MLP neurons of a small language model. Each row is named by its layer, matrix (up: input weights) and neuron, and shows model dimensions 48-143. Each number is 128 + 32 x the weight over its row's rms, rounded and kept within 0 to 255.
After each neuron's rows, "fires on" lists the tokens most often at its 100 highest values on Wikipedia text that the model never trained on.

L2.up696 [112  98  85 131 125  42  93 124 106  89  97 181 142  99 119 119 123 127  96 125 121 110 142 117  84 135 123 193 108 125  57  51 116 170 192 148 120 120  97 133 154 148 144 130 140  91 127 163 141 114 158 113 108 112  86 109 106 135 114 126 180  78 139 117 113  64 144 109  96 139  82 128 164 164 106 147 168 185 109 119 156 146 120 109  82 124 117 130 132 183 155 175 104 122 160  88]
fires on: "d", "t", "r", "s", "n", " 4"

L3.up969 [131 160 133 184 100 162 118 116 166 187 115 118 146 164 149  81 167 135  88 138 122 142 128  76 162 146  96 117  66 125 197 120 130  97 132  99 133 133 107 126 100 194 135 132  84 120  95  68  78 110 159 108 117 171 131 121 111 138 110 140 150 135 100 120 121  85 143 158  84 156 220 100 116 178 120  65 125 133 140 126 173 103  82 150 166 151 204 154 120 143  92  84  93 161  76  89]
fires on: " |"

L3.up872 [ 51 102 121 176 180 124 106 119 128 174  94 166 139 109 113 122 128 144 121  99 102  92 107 109  74 168 170 110 201 101  83 151 118 101 121  46  91  98  77 145 169 113 154  95 111  84 161 133 136 106 121 174 141  74 112 200 128 198  94  90 121 125 120 146 135 151 127 143 171 127 129 125 171  99 172 147 128 119 108 126 125 125 160 100 146 169 102 119 140 136 128 136 140 129 208 120]
fires on: " out", " dec", " acc", " up", " er", " su"

L3.up730 [151 114 101 171 102 160 142 133 129 129 137 151 143 217 178  79 164 124  70 137 123 129 151 113 134 138 127  94 143 117 126 129 140 141 149 126 111 140 128 158 141 105 146  95 140 115 122 134 141 151 164 130 143  82 121 151 123 147  99 104 133  97 145 146 114 124  78 177  68 108  85  92 191  69 137 200 137 109 103 131 114 108 144  68 123 195 146 129 147 184 118 121 111 126  77 211]
fires on: ",", " who", " so", " do", "'"

L2.up929 [154 172  73 127 160 129 124  76  95 139 127 154 122 145 150 117 136 147 100 159 119  72 131  74 115 155 113 117 144 101  99 188 145 123 136 102 120 134 117 123  99  71 159  74 111 138 114 161 123 151 141  97  86  89 176 104 118 145 133  54 138  98 145  88  79 180  96 131 150 122 192 134 153  92 123 138 182 143 150 143 117 132  88  50 151 101 118 158 117 171 157 199 107 130  87 192]
fires on: ","

L3.up1017 [ 99 139 133 120 167 189 158  97 164 152 135  90 143 102 140  79 150 169 118 115 135 139 141 108 127 145  69 111 155 108 171 152  94 139 118 164 105  71  92 183  68 126 126 169  70 128 118 146 128 130 124  85  79 115 153  99 112 129 109 123 121 150  89 203 129  84 171 109  74  66 163 125 148  77 116  96 157 114 121 127 117 116 134 160 136 179 116 187 127 139 130  94 197 120 111 124]
fires on: " Ad", " El", " The", " Cl", " ad"

L3.up1019 [134 131 130 135 193 105 142  81  39  95 111 166 135 119 163  89  88 131 114 110  81  87 114  98 218  83 152 148 127 131 220 138 157 105 163 126 127 137 102 153 191 130 173 118 125  91  88 116  95 110 114 145 132  97 113 101 126 103 105  76 132 123 165 107 137 122 182  82 118 165 134 100 144 154 156 123  70 130  77 132 108 108 137 133  77 111  89 163 116 139 135  98 108 129 121 162]
fires on: ",", ".", "over", "ill"

L3.up214 [110 156  71 169 138 167 114 121 110 185  88 141 144  90 175 142 129  68  94 126 139  68 118  92 136 152 173 168  70 105 144 148 138 140 145 103  93 124  74 139 175 107 138 139  47 115 110 129 136  74 116 130 121  83 136 112 106 141 102 162 168  70 166 103 116  78 148 148  94 109  90  91 116 101 111  97 152 180 100 128 101 108 145 140 108 123 133 153 192 153 105 127 135 114  94 120]
fires on: "ti", "li", "din", "ali", "si", "ici"

L3.up902 [132 180 148 164 139  82 167 159  50 153 111 123 166 131 187 120 119 138  95 108 129 149 138  70 106 121 175 133  93 132 185  86 134 209 134 168 102 169 133 131 153 118 131 134 135 118  64  73 110 103 164 170 120 153 119 158 139 130 128 125 144 142 129  73  91 148 135 163 140 153 138  72  93 120 101 139 117 106 103 130 137 125 101  46 102 149 138 129 136 138 122 129 173 138  75 100]
fires on: " p", "-", " (", " 17", " sp"

L2.up754 [148 120 170 119 106 140 131 148 111  69 154 136 115 146 105  52 182 167 134  69 152 121 140 147 160 133 146 136 153 124 121 108 134 172 118 144 145 125 120 136 171 126 170 102 146 102 108 155  97  68 133  72  89 127 110  48 132 135 136 115 168 167 120 149 113  89 191 144 119 148 112 101  96  93 157  78 158 130 146 118 116 125  92 137 114 154 132 124  74 151  91  98 162 128 120 106]
fires on: ",", " (", " –", " a", " the", " be"

L3.up712 [108  89 137 141 153 120  88 138 121 167 197 160 137 128  85 140 113 133  90 159 156  86 174 133 124 185 198 146  91 128  87 115 123 163 103 142 131 154 117 133 120 120 141 101 154  76 146 157 154  69 138 183  97 133 161  96 125 136 129  65 116  62 148 114 130 156 145 121 113 133 148  65 104 111 137 139 139 144  81 128 104 114 100  65 142 151  73 133  83 145 133 243 118 116  90 125]
fires on: " as", " pat", " appointed", "res", ":"

L3.up281 [148 113  62 130 118 190 163 108 147 191  93 104 136 102 161  89 120 113  95 120  73 141 111 151 186  84  75  98 111  93 184 164 135  91 124 117  72 136 147  88  69 101 136 122 120 137 102  95 147 167 192 173 138 148 135 186 121 135 115 107 133 128 103 120 149  55 169 202  95 173 135 121 190 108  88  87  80 109 158 129  92  96 151 130 140 172 108 181 154 193 127 140 124 158  80 115]
fires on: " |", " di", " syn", " Qualification", " family", "="

L3.up394 [108 147 136 155 142  87  87 104 111  95 135  62 131 172 119  59 148 108  72 115 117 174 151 101 196 168 161 110 112 119 154 141 116 158  79 108 125 117 156 165 162 118 143  91 150 115 165 166 141 116 133 105 181 125 165 129 108 109 155 130 131 138 165 143  85  79 156 102 107 133 133 141 129  79 118 110 146 106 133 120 156 109 169 148 119 150  85  94  92 144  97 127 189 133 104  50]
fires on: "th", " high", "ast", " sixth", " 19th"

L2.up101 [122 179 120  74 197  97 165 119 101 193 107 117 155  88 160 155 126 168  75 101 103 145 126 155 117 164  97 186 151 107 149 160 111 150 146 177  73 125 113 103 190 143 122 131  58  73 151 118 147 110 117 103 125 128  95 162  75 117 142 124 103  89  97 131 116  89 158 123 149 170 141 162 152 164 121 136  98  82 114 123 148  92 141 159  55 109 110 141 147 209 119 108 164 138 129 120]
fires on: "Ch", " sl", " Sl", "bre", " stra"

L3.up22 [129 191 123 135 129 138 201  61 132 111 131  99 160 169 111  86 134  93 113 168  66 124 108 180 140 109 137 202 110 134 147 114 135  88 173 139 123 117 148 158 126 144 111 184 116 155 129 174 128 152  71  81 121 146 161 122 129 114 138 117 187 130 135 107  98 127 124 168  89 144 196 214 117 154 123  88  90 170 110 102  97  99  95 149  45 133  79 153 163 117 122  91 126 163 108 165]
fires on: "K", "C", "W", "V"

L3.up945 [144 205 160 140 127 123  75  99 134 145 153 161 137 146 152 100 146  75 115 156 148  89  96 148 200 126 154  52 124 117 171 181 136  76 109  86 114 128 115 113 117 166 137 120 166 136 108 122  71 101 182 162 144 121 225 142 134 138 119  94 146 124 196  87  85 109 212  54 145 160 132  87 146 129 117  96 118 140 100 119 188  79 134 119 107  72 126 156 194 148 124 166 131 122 100 150]
fires on: ".", "on", "ona", "er"

L2.up834 [134 202 133 138 123 166 171  87 139 170  92 101 150 124 133 103 179 128 167 112 116  91 105 121 138  97 122 171 121 131 141 114 139 158 123 148 119 126  86 118 127 184 161 120  75 132 147  66 101 133 142 123 133 139  60 169 147 134 110 168 184 168 132 116  63 114  96 130 132 128 155 100 158 136  95 147 140 139 131 112 147 141 106  64  92 125 233 170 147 176 109 127 149 154 118  92]
fires on: "-", "–"

L3.up177 [107 177  96 107 142 102  78 116 129 142 129 124 148  99 165 184 184 163 120  77 107 108 111 148  90  53  77 247 116 117  64  36 155 113 151 150 117 143 156 126 109 116 121  80 147 144  70 131 151 144 123 127 120 139 143 107 109 190 134  83 154 169 116 130 144 122  96 102 134 135 113 130 113 181 118 105  32  98 126 124 173 124 116 117  88 118 150 108 129 153 137 176 158 129 143 218]
fires on: " not", " w", " dev", " we", " sl", " fl"

L3.up455 [ 65 114  92  98 124  97 114 211 141 147 148 152 138 126 106  86 157  81 113 170  84  64 127 163 131 116 154 123 115 127 140 114 117 119 156  67 109 134 100 151 149  65 132 107 159 149 109 218 144 138 168 159 155  98 154  62 151 147 119 102 149 145 165 102 181 176  87 104  95 105 106 100 152 127 144 138 151 151 108 130  85 103 168  92 108 180  94 141 114 144 149 120 173 129 209 186]
fires on: " known", " name", "name", " such", " theme", " way"

L3.up337 [ 92 186  95 119 131 128  62 147  91 126  98 136 111 135 108 149 188 149 124 163 150 113 142 139 178  76  86 150  88 114  85 161 129 118 125 102 104 124 111 113 127 150 131 148  98 100 103 154 109  94 211 149 137 112 144  58 109 126 118 118 181 177 148  91 121 133 210 127  92 191 190 112  90 154 147 109  82 119 126 111 145 132  98 129 157  80 137 156 156 128 136 169 152 167  84 167]
fires on: " |", " Carolina", " India", " Australia", ";"

L2.up981 [168 118 125 159  78 159 109  90 191 112 138 149 141 129  62 125 149 142  97 113 107  73 142 137 130 121 101 170  79 127 102 138 166 136 128 130 113 121 110 152 133 112 173 127 188 109 153 159  90 108  81  67 115  42 200  88 131 143 132 144 212 150 135 113 124 137 144 117  96 144 134 180  93 138 182  63 137 169 126 117  57 140 110 113  96  92 134  64 111 118  93 175 142 145  95 170]
fires on: " at", " in", ";", " ="

L3.up276 [ 90 133 112 121 171 126 129 182 118 143 144 119 142 123 133  97  98  94 128 135 126 150 148 139 139 185 134 126 127 115 126 168 124  86 128 114  85 119  76 178 144 100 116  78  90 135 149 105 147  98 106 124  90  78 161 158 141 123  96 114 148 109 127 126 113 115 141 173  87 100 163  68 146  89 128 184 134 113  88 118 145  93 156 115 111 184  89 189 120 164 109 109 187 131  56 112]
fires on: " di", " int", " cons", " expl", " del"

L3.up140 [ 70 105 166 171 142  48 137 113  79 164 159 109 147 136 158 167  98 122  75 109 119 183 135  19  99  75 159  90 100 161 125 141 162  87 124 185 124 132  86 105 162 143 128 132 167  71 129 121  96  85  80 171 140  99 135 182 155 154 117 123 151 115 178 136  86 148 107 102  89 126  96  95 144 118 195 134  88 163  76 111 107 128 100  79  67 119  93 154 173 125 116 119 142 138 130 133]
fires on: ".", " bl", " from", " kn"

L2.up884 [ 81 135  89  98 147 141 160 113 110 137 115 113 153 167 154 150 100 140 134  81 159 128 116 131 137 113  61 146 148 101 176  85 139  98 126 134 137 147 133 108 120 170 128 143 139 112  78 102 111 109 114 136 109 172 134  71  86 121 117  66 191  70 132 123 102 122  98 166  97 135 119 206 128 171 112 105 104 144  98 143 139 164  98  98 173 100 131 150 131 176 133 146 153 142 120 117]
fires on: "ern", " 18", "mir", " cl", "ins", " 1890"

L3.up402 [169 160 142 134  78 163  93 164 128 112 145 106 146 123  76  91 107  69 108 181 102 170 114  84 163 166 121 116  97 120 115 173 115 144 157 118  92 111 113 153 104  90 124 150 154 133 120 129 119 132 159 122 126 105 181 151 127 155 109 156 117 126  83 122 142  33 148 127  97  98 152  83 141 125  89 115  98 101 120 134 136 108 113  68 146 157 147 128  87 115 112 136 135 141 122  97]
fires on: "so", "mo", "ho", "ato", "no", "to"

L2.up1020 [ 89 138 159 127 101 136  85 134 116 129 162 149 119  92 141  84 132  98  86 141 102  80  86 193 124 112 146 132 173 108 135  84 127 105 143 135 122 115 138 132 126 113 121  80 145 116 129 209 163 105 151  73  70 119 159 164 109 150 122  87 126  57 117 140 148 137 161  93 133 109 104 165 105 177 160 188  96 134 109 121 146 113 110 152 112 138 115 170 125 100 146 139 133 123 128 119]
fires on: " and", "s", " &", "on", "e"

L2.up917 [106 173 122 197 108  84  81 117  93  96 104 161 149 106 124 120 131 195 139 132 150 115 178  92 166 102 159 130 144 129  94 169 159 185 137 105 126 141  60 132 143 120 176 151 127  72  48 142  86  54  65 119 116 123 172  81 136 125 127  96 184  98 205 129  81 171 188 123  87 125  72 133 134 103 146 173 140 121 105 121 119 125 102  81  87 117 164 161 123 133 103 111  98 132  85 159]
fires on: " –", " was", " ="

L3.up469 [114 146 102 134 136 133  97 115  72  97 107 164 143 152 119 127 129 143  71 186 106 113 117  83 102 113 183  94 131 124 128 145 151 135 108 116 137 129 111 121  82  98 154 182 167 153 113 180 137 120 158  97 155 163 124  57 113 144 154  79 199 149 162  76 111 137 133 167 121 160 207 156 136 130 107 126  91  92 149 131 135 110 151  47 166 157 178 135 131 134 136 195 113 157  95 170]
fires on: " album", " species", " films", " movie", " albums", " charts"

L3.up514 [ 85 137 124 180 151 152 146 121 163 132 147  74 145 147  92 108 130 211 132 154 161 111 149  22 143 121 101 129 158 124  93 144 141 135 115  60 127 135 112 151 114 131 154 157 121  96  74 117 102  65  98 133 131  95 137 169 151 105 116 121 140 155 168 104 140 158 120 105  94  62 115  98 134 124 116 142 177 136 102 130  98 143  70  94 130 182 145 175 201 228  65  61 126 134  89 141]
fires on: " to", " by", " for", ":", " i", " among"

L3.up250 [146  88 158  98 120 103  96 138 103 189 140 105 131 155 141 106 157  99 112 158 111 118 145  92 113 171 122 114  81 139 119 128  94  97 139 167  93 135  78 121 162 105 140 144 104 135 149 153 132  93 169 113 143  52 110 161 173 126 152 169 150 100 103 174 120 115  98 108  98 114 106  44 161 135 186 101 160 126  91 124  97 125 157 127 124 141 104  95 120 130 152 106 196 103 175 103]
fires on: " Al", " close", " di", " under", " over", " con"

L2.up557 [141 154 104 160 164 138 188 207 116 111 123 169 153 106 135  60  98 117  87  88  92 120 140  87 115 211 184 187 124 136 137 202 124  86 176  79 108 154  99 132 194  52 142  86  91  65 120  99 137 103  73 156 139 159 141 122  98 143 149 181 131 182 140  57 156 140 148 154 130 145 171  88 159 193 137 120 150 175  71 131 163 144 115  69  86 138  99 108 166 145  87 130 139 136 170 144]
fires on: " el", " along", " due", " up", " connection", " link"

L2.up535 [174 125 131 175  70 147  60 161 155 150 142  28 122 113 105  83 121 121 132 119 135 129 154  72 190 114 147 124 148  92 122 132 126 132  66  82 120 132 119 125  93 109 157  96 148 124 189 106  79 119 135 143 130 156 141 146 105 163 124 152 130 140 142 122 142 158 173 134 162 147 146 153 220 146 143 121 145 132 151 146 121 135 132  97 134 136 191  92 116 140  55 166 199 142  77  87]
fires on: "ing", " of", " and", " as", " with"

L2.up643 [ 55 147 110 146 130 161 149 141  90 134 129 123 144 150 128 140 156 146 115  96 106 129 116 120 126 160  68 160  97 119 117 114 142 101 126 139  88 126 125 139 134 177 123 146  88 129 207 118 138 132  88 136 120 114 115 190 133 159  93  98 153 146 113 159  81  88 139 217  81 136 207 166 107 178 186 150  86 134 106 138  71 141 103 109  98  92 171 159 122 175 100 118 109 117 160  80]
fires on: " Th", "Th", " Ar", " Un", " Ne"

L3.up344 [113 125 159 148 186  90 122  95  68 161 170 143 119 203 151  85 132 121 111  87  88 161 154 119 104  92  70 117 134 124 207 103 152  86  71 148 119 146 154 142 147 204 171 116 138 122 123 111 100  75 137 139  99 126 104 134 131 118 145  64 142 117 132 119 165 124 152  86 123 146 166  70 139 113 138 166  62 107 124 143 192 114  99 132 102 160 145 155 134 151  87  99 181 135 106 111]
fires on: " were", " un", " be", " newly", " stra", "-"

L2.up562 [153 186 148 141 112 167 126 172 135 128  99  57 161 105 153 115 149 177 132 163 125 169  99 129 156 141 108 124 150 105 180  70 147 156 148 152 108 110 124 194 136 124 121 227 109 114 118  98 100 128 142 114 133 158  86  90  76 130  84 174 126 146 115 147  81  82 128 164  61 144 123 130 102 143 134 118 119 175 137 106 143 127  93 122 121 147 166 114 152 126  66  69 104 156 110 130]
fires on: " Ba", " Se", " A", " Gu", " He", " Fa"

L3.up546 [122 130 147 173 150 130 100 174 112 129 169 120 142 140  37 154 163 113 111 146  69  77 126 114 135 143 125 113 125 127 113 104 167 138 121  98 146 107  96 154 130 168 133 116 157 115 126 142  83 105 103 124 129 107 149  86 142 131 114 124 143 167 125 147 146 140 150 115  66  97 152 118  79  79 108 121 181 145 114 134  47 100 138 177 112 123  84 109 131 141  79 126 144 131  92 165]
fires on: " for", ":", ";", " by", " as", " to"

L3.up38 [150 132 121 145 101 126 149 164  95  61 139 135 146 135 127  80 116 173 163 164 134 136  95  58 184 194 133 105  98 113 159 150 113 171 108 127 121 108 132 120 159 152 150 137  90 128 161 143 123 118  36 155  91  61 104  80  81 172 117  97 118 122 117 162  43 127 131 140  97 177 165 116 156  95 157 112  99 188 140 126  69 110  77  45  34  92 179 132 141 171 122 115 105 131 163 149]
fires on: " of", "e", "ill", " Add", " Fr"

L3.up551 [140 139 100 178 154  81 175 152 131 169 185 143 140 139  42 103  86 116 118 127  73 111  84 106  92 203 128 127 149 116  84 131 120 185 123  86 114 124 111 164 176 116 152  94 160 124  88 140 110  92 123 140 121 109 186 126 109 209 131 130 136 179 107 100 173 182  93 143 159 125 143 150 145 107 134 133 128 154 138 121  93 121 119  50 122 153 133 152 112 136 138 198 140 152 198 145]
fires on: " dec", " al", " acc", " more", " inv", " such"

L2.up154 [144 147 138 167 170 149 131 144 115 171 156 164 136 153 142  41 187 141 117 113 108 106  88 134 194  83 130 223  78 121 157  68 156 146 108 139 115 116 111 125 145 165 195 176 131 135 118 171  79 127 195 164 124  87 154 111 133 131 124 152 200 163 132 140 161  86 100  73 109 135  80 122 100 165 148 101  47 163 106 117  91 106 103 132  71 118 103 141 139 120 113 106 124 109 126 141]
fires on: ";", " |"

L2.up30 [123 104 110 160  97 166 118 182 153  60 157 164 129 193  55  77 176 127 162 139 115 109 141 123 179 105 131 125 110 106 141 104 143 130 131 111 140 141  98 118 169 162 183 133 120 110 112 122 121  71 114  98 154  81 175 146 115 125 144  97 126 139 182 148 128 112 152 170 113 122 115  97 121  98 196 124  91 115 118 120  61 117 136 142 118 150 191 147 183 143 110  68 196 134 138 189]
fires on: " which", " both", " who", " matches", " between", " ="

L3.up1004 [124 153  95 164 189  68  76 186 115 142 103 162 151 147 150 124 159 130 109 128 140 160 166  58 152 156 159 121  94 115 116 110 131 213 124 133 141 121 126 197 134 118 151 103 150  81  78 160 123 130 119 103 109  67 129  91 114 139 125 104 142  70 147 111 116 139 135 129  82 145  99  93 146 149  79 158 203 155 110 114 139 127  98  83  85 157 134  99 135 161 117 153 160 124  89 152]
fires on: " in", " played", " =", " appearances", "ist", "\n\n"

L2.up911 [157 131 153 133  96 127  89 125  49  38 146 167 174 155 116 128 157 126  90 158 106  95  48 104  86 173 112 133  95  78 120 112 113 110 188  96 120 124 148 148 185 101 136 161 113  74 116 149 127 126 137 118 143 112 152 166 142 154  67 141 145  98 176 100 126 148 126 114 106 119 203 139 113 164 107 157  99 102  85  77 133 139  80 131 131 124 157 150  84  94 115 140 127 164 147 100]
fires on: "-", "ly", " and", "s", "t"

L2.up677 [139 193  83 123  87 169 106 144 161 169 118 130 123 135 109 127 169  98 110 121 121 101 143 120 114  92  68 142  57 103 128 125 141 183  69 134 114 136 108 104 113 175 151  68 152 148 151  97 108 154 180 140 134  99 138 188 144 202 141 141 103 137 154 102  89 143  86  88 163 145 141 189 138 146 122 120  86 128 122 128 140 120 162  71 137 108 185 128 155 134 124 175 188 160 154 155]
fires on: "-", "ga", "lo", "f", "um", "ca"

L2.up90 [160 134 132 131 130 111  70 131  70 139 139  75 127  98 132  81 164  79 106 122  94 112 155 136 203 181 140 121 100  88 150 152 150 137 145  76 116 167  98 175 110 109 154 160  90 135 138 159 111 123 230 146 168 144  74 114 113 119 133 172 105  74 185 112 122 139 129  82 166 121  74 110 181 132  98 130 145 120 125 125 211 121 164 128 150 205 177  92 117 117  72 174 160 123 135  82]
fires on: " local", " Australian", " Canadian", " American", " inter", " Indian"

L3.up911 [150 197 150 130 113 148 142  87 152  71 148  97 113 206 103  94 155 121 111 137  96  45  68 151 160 176  56 130 104 129 118 117 177 115 128 104 126 125  96  66  92 151 140 140 148 154  95 151  62 125 168 148 116 118 189 125 145 131 116  69 137 162 134 114  85 149 127 153 140 108 152  76 105 120 131  99 119 127 173 140 168 105  52  96  77 103 155 133 146 119  80 146 132 109 161 162]
fires on: "\""

L3.up123 [127 110 146 134 177  80 101 115  98 156 161 155 135 135  78 126 140 112  82 153  48  89 133  81 124  81 188 133  85 139 142 138 160  94 138 118 112 136 113 117 118 122 184 143 126 100  84 186 110  66 163 145 139 121 162  50 120 128 120 104 150  84 158  97 125 122 152 104 122  95  89 115 125 119 161 124  64 170  74 134 111 125 130 152 128 166  72 160 120 143 144 203 126 112 106 143]
fires on: "."

L2.up324 [125 229 129 149 141 132 157  71 135 198  99  98 162 101 140 135 162 120 147 176 134  95 172 130 139 149  54 119 102 125 145 176 168 175 122 171 101 141  70 116  89 174 140 129  76 174 176  82 131 128 159  27 115 119 166 221 135 133 122 146 146 147 124  82  67 154  99 110 135  86 168 155 161 162 131 133 121  83  98 130 137 123 139  78 161  89 172 183 211 145 109 131 148 145 107 115]
fires on: "-"

L2.up501 [ 96 189 144  99 119  73 142 136 120 109 127 101 156 152  94 140 180 228 118 162 123 154 122 148 120 119  89 107 166 127  81  12 133 108  80 149 101  95 112 111 173 163 106 117 104 153  92 125 113 142 117  61 167 122  84 130 142 137 132 101 144 165 114 168  94 124  76 165 120 132 130 133 131 123 102 158 178 131  98 108 108 102  86  99  94 137 157 123 112 101 151  93 139 136 101 177]
fires on: " W", " Fl", " Sw", " Sn", " sl", " sh"

L3.up59 [127 146 119 119 191 136 119 118 106 157 103  96 162 112 156  93 187 132  62 145 140  87 109 145 107 104 125 136 147  91 112  37 130 164 108 171 103 125 154 140 144 188 133  84 151 124 107 158 154 153 118 173 156 116 180 129 102 171 124  71 130 123 118 133  57  76 121 152 123 163 176 167  77  83 150 100  75 126  93 110 133 122 134 125  97 159  94 106 105 167 144 145 129 131 110 153]
fires on: "fl", " sl", " Sl", "ff", "sl", " Sw"

L3.up357 [137  92 118 147 143 110 137 115 126 139 142 138 131 115  68 122 123 108  95  97 126 122 123 118 150 166 141 124 132 124 111 102 122 122 110 130 133 137  61 152 188 152 164 110 110  78 118 122 127  85  95 118 114  50 161 117 159 124 128 137 108 129 140 210 148 152  91 142 121 102 139 162 127 104 124 168 188 180 105 132  59 132 113 155 160 175 142 129 132 108 136 113 147 120 208  54]
fires on: " At", " under", " off", " Up", " For"

L3.up92 [108 151 152 173 180  54 128 137 116 168 120 111 141 193 157 121 109 128  87 144  82 165 135 111 126  60 187  72  48 133 185 133 123 132  99  90 124 128 129  89 115 136 135 105 120  96 103 104 103  89 146 150 130 102 175 140 129 159 104 138 170  23 139 139  94 173 122 123 119 115  82  74 126 105 155 115 138 148  84 113 153 121 110  96  93 125  91 172 136 143 122 164 142 127 149  82]
fires on: ".", "s"

L3.up43 [144 147 161 100 141 115 135 118 104 124 129 143 169  89 179 117 118  93 107  96 130  92 138 111 105 193  95 197 114 136 181 121 108 117 145 159 114 122  97 176 157  81 118 122 139  92 203 131 137 117 190  71 136 133 135 193 141 144 114 180 106  38 104 167 123  71  90 114 121  64 154 160 103  92 114 134 133 230 112 116  77 134 184 145 154 123 100 123 125 103 140 126 161 100 167 126]
fires on: " Bu", " ru", " Mu", " Ru", " tri", " Ha"

L3.up756 [166 132 108 124  80 168 124 137 135  92 135 162 135 102  85 108  90 105 112 139  58  71 139 165 160 160 128 114 178 103  77 158 138 128 131  81 116  94 123 133 120 155 138  88 134  98 138 231 139 144 172 147 144 132 153 181  65 204 118  67 128 120 171 118 135 145 165 147 157 106 116 138  91  89 162 109  80 126  95 115 109  93 164 121 147 135  67 138  92 199 119 127  90 147 143 166]
fires on: " later", " station", " building", " source", " such", " church"

L3.up766 [104 110  70 161 159 133 144 166  87 145  92 169 125 119 109 132 152 165 108 115  69  67 119 113 156 190 162 167  94 126 123 100 195  75 174 112  90 145 105 133 105 115 173 127  54 173 145 160 146  89 186 107 105  86 129  76 101 133 109 102 114 171 153 100 170  85 145 119 109 105 116 123 125 132 131  85  64 130 128 126  93 128 148 173 132 133 108 125 177 160 152 178 155 126 101 117]
fires on: " |", ";"

L3.up9 [ 83 185 127 158 154  83 183 139  97 189 127 145 141 179 155 121 125  77  89 163  88 131 151  88 126  56 143 126 137 146  89 126 196 139  62 149 130 137  97 103  69 122 173  95 126 118 129 108 125  62 110 157  75 104 136 197 126 169 127  70 186  92 156  98  98 171 111 131 135 168 147  87 143  96 155 120  90 125 112 122 163 102  99  33  44  98 112 175 168 174 119 147 147 150 109 146]
fires on: ".", " who", " which"

L3.up506 [121  90 111 146 117 112 145 144 103  60 139 167 155 121 100  80  99 117 120  86 131 100 106 120 186 211 167 134  84 131 169 214 101  75 179  43 111 129 148 177 171  96 127 134 144 105 170 178 127  74 107 143 137 108 108 173  98 150 148 143  98 130 138 122 127  87 176 195 115  92 196 142 131 176 166 121 139 113 131 119  86 137 165 135 174  97 101 114 103 119 139 144 107 113 176 101]
fires on: " up", " mode", " known", " home", " along", " car"

L3.up90 [ 95  84 140 153 127 115 157 151 124  65 149  83 139 179 123  81 142 130 109 136  64 152  82 186 103 135 125 150 165 123 124  59 120 134 133 127 128 114 125 204 182  89 164 176 111 137 108 136 131 108 129  99 149  68 137 136 136 102 131 149 139 163 122 180 108 114 140 163 105 106 135 141  91 124 144 131 134 161 131 107 144 121 116 142  98 174 113 166 128 116 127  25 162 143 174  76]
fires on: "\n\n", " dist", " Dist", " °"

L3.up691 [110 160  81 110 136 122  75 187 133 103 141 121 154 106 140 164 122 149 130  83 108 120 128 146 120 110 165 127 103 114  88 143 186 110 169 127 121 129 111 140  88 162 117 129 154 138  62 147  50 113 121  43  88 127 160  92  77 155 114 117 190  85 145  93  89  81 134 182 140 137 109 146  97 127 136  94 117 115 128 123 141 142  59 137  81 111 111 118 148 114 119 143 150 143  91 145]
fires on: " =", "L", "s", "N", " –"

L3.up880 [ 90 104  84 103 140 160 121 139 103  92 148  81 144 120  85 104 138 111 118 113  96 105 125 164 134 173  76  67 132 104 175 112 148  78 126 123  94 104  89 198 110 121 142 164 129 154 104 220 113 123 151  88 158 109  77 192 124 154 110 148 170 112 132 165 146  73  79 196 113  89 113 180 138  86 124 103 148 100 144 128 140 137 186 174 157 150 121 156 114 139 120 112 176 122 210  89]
fires on: " top", " Top", " any", " Hot", " every", " US"